config = dict(
    num_hidden_layers=9,
    hidden_size=256,
    num_key_value_heads=1,
    intermediate_size=1024,
    hidden_act='swiglu',
    norm_eps=1e-06,
    rope_theta=10000.0,
    qk_norm=False,
    tie_word_embeddings=False,
    lr_mult_o=4.0,
    lr_mult_down=3.0,
    warmup_steps=200,
    train_tokens=273200000,
)
MLP neurons of a small language model. Each row is named by its layer, matrix (gate and up: input weights; down: output weights) and neuron, and shows model dimensions 48-111. Each number is 128 + 24 x the weight over its row's rms, rounded and kept within 0 to 255. A neuron's up and down rows have the sign that makes its largest values positive.
After each neuron's rows, "fires before" lists the tokens most often just after its 100 highest values on Wikipedia text that the model never trained on; "fires on" lists the tokens most often at its 100 highest values on Wikipedia text that the model never trained on.

L3.gate887 [155 156 138 164 139 106 138  93 101 107 106  87  91 100 122  92  62 134 129  90 137 126  87 149 164 173 140 131  87 119 147  86  83 136 164 131 148 131  97  76 113 130 152 122 172 123 138 123 114  99 158 171 114 138 162 139 129 111 131  84  98  94 143 101]
L3.up887 [124 120  87 140 139 126 115 137 132  90  96 124 162 153 158 152 137 146 114 150 151 165 133  89 117 167 145 139 111 134 137 147  85 108 143 150 143 135 146 126  81 127 120 140 109 134 112  93 189 122 162  87 114 120 153 162 116 133 111 122 151 163  96 148]
L3.down887 [105 121 145 148 180 191 114 109 117 138 116 134 106 110 139 130 130 145  96 136 143 116 146 172 140  83 125 113 110 131 104 106 137 141 130 152 131 152 123 101 155 108 148 137 178 114 126 146 101 141 129 156 131 127 166 101 156 134 105 112 140 123  95  95]
fires before: ", ", ". ", ".", "=="
fires on: "s", "a"

L2.gate278 [ 75 148 115 128 149 163 141 127  83 136 125 131 145 101 115 173 109 146 135 101 177 105 100 103 189 132 114  75 100 129 110 166 151 157 125 116  81 107 154 126  94 117 108 121 121 120 144 130 156 153 133 122 155  79 112 103 100 114 103 113 123 156 110 147]
L2.up278 [110 137 116  95 109 161 147 125 118  87 141 115 139 130  98 136 102 103 162 141 143 122 132 178 159 138 135 111 118  79 143 128 116 189 174 106 102  80 162 115 126 102 125 120 136 124 124 137 148 154 144 118 157 110 153 148 124 155 158 121 121 122 103 123]
L2.down278 [118 150 119 137 118 123 159 154 135  82 159 138 114 143 136 163 124 150 129 141 136 128 125 134 148 115 113  90 122 107 139 152 139  72 148 169 121 125 139 180 103  97 130 124 144  80 135 126 125  99 147 149 137 154 161 142 160 112 112 117 132  89 111 114]
fires before: "the ", "place ", "round ", "s", "|", "a "
fires on: "in ", "In ", "First ", "third ", "On ", ") "

L3.gate776 [146 112 145 131 141 156 187 117 141 120 142 121 109 107 105  78 145 137 136 146  84 123 166 145 155 132  61 141 127 117 149 161  99  85 101 135 148 143 177  85  88 125  90 108 130  86 128 116 154 107  97 140 156 135 131 156 140 150 108 101 122 117 141 119]
L3.up776 [110 124 132 124 141 116 133 133 176 127 166  99 160 168 108 147 138 108 141 105  97 134 174 121 113 122 137 132 135 103 169 134 113 105 122 136 142 135 104 133  94 180 149 177 100 150 160 120 126 121 164 166 138 104 101 144 101 143 112 119 147  94 170  79]
L3.down776 [175 163 125 133 162 142 179 141 127  91 153 182 103 103 121 122 116  83 120 123 166 139 125 100 132 137 134 144 110 132 140 140 104 176 173 132 120 148 144 181 150 111 155 100 146 149  74  96  90  99 142 144 136 131 135  92 134 117 149 143 124 121  69 130]
fires before: "- ", "the "
fires on: "\n", ", ", "\n  "

L3.gate535 [132 122 137 120 135  93 145 134 180 107 139 134 161 133 165 129 139 144 145 112 109 157 151 141 168 130 138 148 119 110  97 142 116 158 151 140 107 116 125 129 125 147  92 139 154  93 136 119 113 152 141 153 121 167 151 155 130 136 110 153 165 143 166 164]
L3.up535 [156  96 163 149 161  84 117 102 174 152 148 121 118 142  99 112 152 124  80 120 129  88 138 178 155 113 115 171 115 117 129 144 176 169 109 152 107 172 122  99 123 163 120 130 183 118 125 133 170 158 122 151 178 147 127 142 116 152 136 141 128 158 116 157]
L3.down535 [ 82 106 107 106 112 107 165 150 115 143 138 148 127 120 144 170 106 104 136 132 119 132 117 119 165 140 190 104 126  82 157 137 128  79 139 166 171 113 124 112 130 159 105 130 117  99 131 132 107 127 113 145 122 109 178 161  95  95 119 126 149 120 130  90]
fires before: "\n", "s ", "% ", " ", ". "
fires on: "| ", "|", "'", "th", "op", "Ref"

L2.gate978 [155 144 103 125 135 136 155 125 166 189  69 153  92 116 163  79 132 142 114 171 133 127 142 126 113 111 123 113 136 137 104  94 122 166 150 119  78  98 115 145 169  95 123 139 125 128 109 108 128 156 118 159 136 118  98 127 129 120 143 141  87 156 131 128]
L2.up978 [105 116 150 121 143 113 108 117 105  78 130 142 139 143 106 163 122  79 154 151 138 144 144 108 118 133 116 133 151 165  93 133 132 120 103  94 137  90 149 179 153 132 137 116 121  92  93 120 124 108 131 131 120 151 133 147  99 167 146 126 138 125 131 103]
L2.down978 [160 136 110 154 129 186 128  99  56  80 164 114 140 131 159 166 128  84 118 164 153 129 131 118  99 159 101 148 168 127 112 108 167 131  76 130 136 103 110 105 125 157 160 116 100  87 154  77 170 161 124 160  70  94 141 115 112 142 120 109 169 111 100 132]
fires before: ": ", "); ", ")", ") ", ", ", "), "
fires on: "5", "le", "7", "8", "3", "6"

L3.gate134 [183 112  85 113  72 125 134 121 117 115 129 136 148 134 170 122 150 110 125 136 113 101 114 132 130 127 136 123 101 121 136 114  90 139 126 110 135 134 132 100  74 114  99 120 102 143 110 130 151 199 141 142 100 124 161 160 111 143 120  95  77 114 124 106]
L3.up134 [144 149 117 120 114  92 149 158 105 136 178 118 134  97 138 119 118 119 117 142 112 113 129 105 115  95 119 122 111 109 137 122 137  85 114 112 122 172 123 121 114 102  84  97 124 117 155 116  80 112 114 137 105 165 133 166 114 129 124 130 117 108 117 125]
L3.down134 [ 98 152 159 131 146 107 164 177 140 159 116  96 142 129  97 112 113 144  83 137 133 134 120 157 168 136 119 148 152 109 125 117 156  98  93 124 119 121 141 159 182 107 132 106 111 125 143  97  91 105 121 104 132 124 108 100 162 119  97 148 152  70 123  92]
fires before: ", ", "in ", ". ", ": ", "\n  "
fires on: "e", "ale", "-", "ure", "ation", "ville"

L3.gate309 [112 118 141 106 138 115 148 155 124 158 133 136 121 145 107 112 162 101 158  95 135 143 112 128 111 127 150 100 176  78 105 149 133 139 123 132 147 154 148 153 150 116  93 122  90 155  70 155  74 160 129 190 124 118  99 132 160 117 154 102 126 134 159 134]
L3.up309 [115 147 141 135 137 142  85 123 128 121 106 131 125 124 115 119 106 110 166 136 111 128 127 106 141 144 157 109 119 135 119  73 139 152 119 133 129 115 131 135 138 135 129 137 164 135 151 177 111 129 129 150 164 124 129 105 113 145  95 111 125  98 123 108]
L3.down309 [142 164  88 103 144 111 114 130 105 199 126 123 170 123 114 141 137 164 133 148  82 120 135 113 149 113 159  94 108 148 127  53 135 184 102 171 114 114  60 124 118 133 137 124 167 170 133 108 140  78 106 130 121 155 123 122 141 127 124 143 123  84 111 125]
fires before: "s ", "el", "\n", "\n\n"
fires on: "'", "\"", "und", "en", "”"

L2.gate870 [122 117 125 109 141 198 142 113 146 143 152 126 150 168 114 117 132 150 129 127 131 165  98 127 144 156 155 157 126 104 112 128 117 111  99 141 131 137 146 103  99  88  97 125  81 117 109 125 118 147 143 132 142  34 126 104 129 180 179 128 129  99 130 139]
L2.up870 [157  65 130 142 102 115 123 152 112  90 116 146 167 147 120 102 139 111 106 123 135 165 129 143  84  90 100 134 104 124 155 132 130 145 118  96 148 134 159 137  94 117 122 119 152  96 108 152 119  89 152 136 141 150 132 122 151 130 146 105 171 171 166 137]
L2.down870 [145 144 158 145 136 117 135 148 119  96 110 123 158 127  98 142 121 185 128 140 158  92 150 122 107  76 139 166 131  96  90 141 157 151 133 159 135 134 151  97 119 127 119 108 140 133 135 151 101 114 143  82 125 137 158  98 159  97 130 121 157 137 110  85]
fires before: "s ", "ani ", ", ", "an"
fires on: "'", "j", "th", "ay"

L2.gate1014 [121  75 153 143 164  90 185 165 118 128 135 112 116 124 144 103 154  95 111 150 152 132 139 115 110 111 129 169 142 103 130 134 137 161 130 155 155 135 140 113 127  85 143 162 138 124 147 119 143 120  81 146 109 147 106 160 196 133  86  96 149  99  96 116]
L2.up1014 [148 127 118 134 130 102 138 109 159 120 120 123  57  77 128 132 114  91 136 158 158  94 123 128 126 117 141 120 149 154 117  86 169 171 110 105 110 155 165 174 130 123  96 141 124 140 127 144 127 112 146 132 153  61  90 166 165 121 142 135 149 142 137  78]
L2.down1014 [114 134 163 114 135  96 135 160 160  93 122 118 118 120  79 148 143  94 102 109 148 165 151 131 116 129 113 153 140 104 146 114 116 138 136 147 123 138 178 115 111 124 122 143 107 158 111 104 138  90 114 156 149  85 133 150 130 142 105 127 166 138  89 122]
fires before: "s "
fires on: "'", "’"

L2.gate994 [ 97 114 125  84 147 157 133 112 115  98 105 195 131 122 147 124 103 140 135 128 137 151 139 142 115 131 137 147 131 110  99 143 107 124 173 150 114 155 157 110 148 127  88 147  99 158 121 125 108 169 109 133 177  75 188 127 159 140 106 113 116 134 108 136]
L2.up994 [124 144  82 104 159 132  82  97 123  83 135 159 149 140 127  99 104 170 151 124 127  99  77 115  78 150 137 142 101 120 137 141 145 167 161 101 159 179 110 109  94  78 150 105 126 117 101 101 144 108 119  80  99 105 104 108 116 114 155 140 132 167  89 132]
L2.down994 [ 93 101  94 112  82 110 118 126 127  91 122 124 132 147 147  97 143 133  86 130 143 150 133 149 147  95 138 127 188 143 127 130  84 111 128 166 111 141 122 120 129 100 123 162 100 107  99 107 120 135 123 116 138 126 132 139 134 179 139 135 137 145 144 108]
fires before: "| ", "|", "medal ", "place "
fires on: "0 ", "place ", ") ", "Bronze ", "second "

L2.gate462 [155 134 132 112 118  90 126 139 120 129 158 102  89 164  97 131 156 106  77  98 132 116 134 117 131 126 134 174 132 151 136 159 106 127 130 176 135 102 113 142  90 100 155 100 123 161 135 119 157  84 107  87 131 119 122 105 115 145  76 149 140 149 145 147]
L2.up462 [121 111 128 131 142 164 106 162 108 117 172 118 165 147 120 140 148 144 148 110 197  94  88 110 110  95 106 102 146 158 164  87 132 114 109 132 133 137 122 122 141 132 101 100 143 118 135 141  88 150 137  78 143 140 120 122 117 114 131 134 121 139 124 156]
L2.down462 [162 135 159 135  98 144 114 140 159 151 147  72  83 142  91 150 139 132 134  67 160 153 144 122 144  88 102 112 116 168 138 119 150 143 138 186  73 122 120 124 135 138 118  99 113 139 131 122 162 135  93 156 124 134  98 119 150 138 105 174 184 118  91 150]
fires before: ", ", "'", ". ", "-", ": "
fires on: "son", "king", "family", "ord", "front", "King"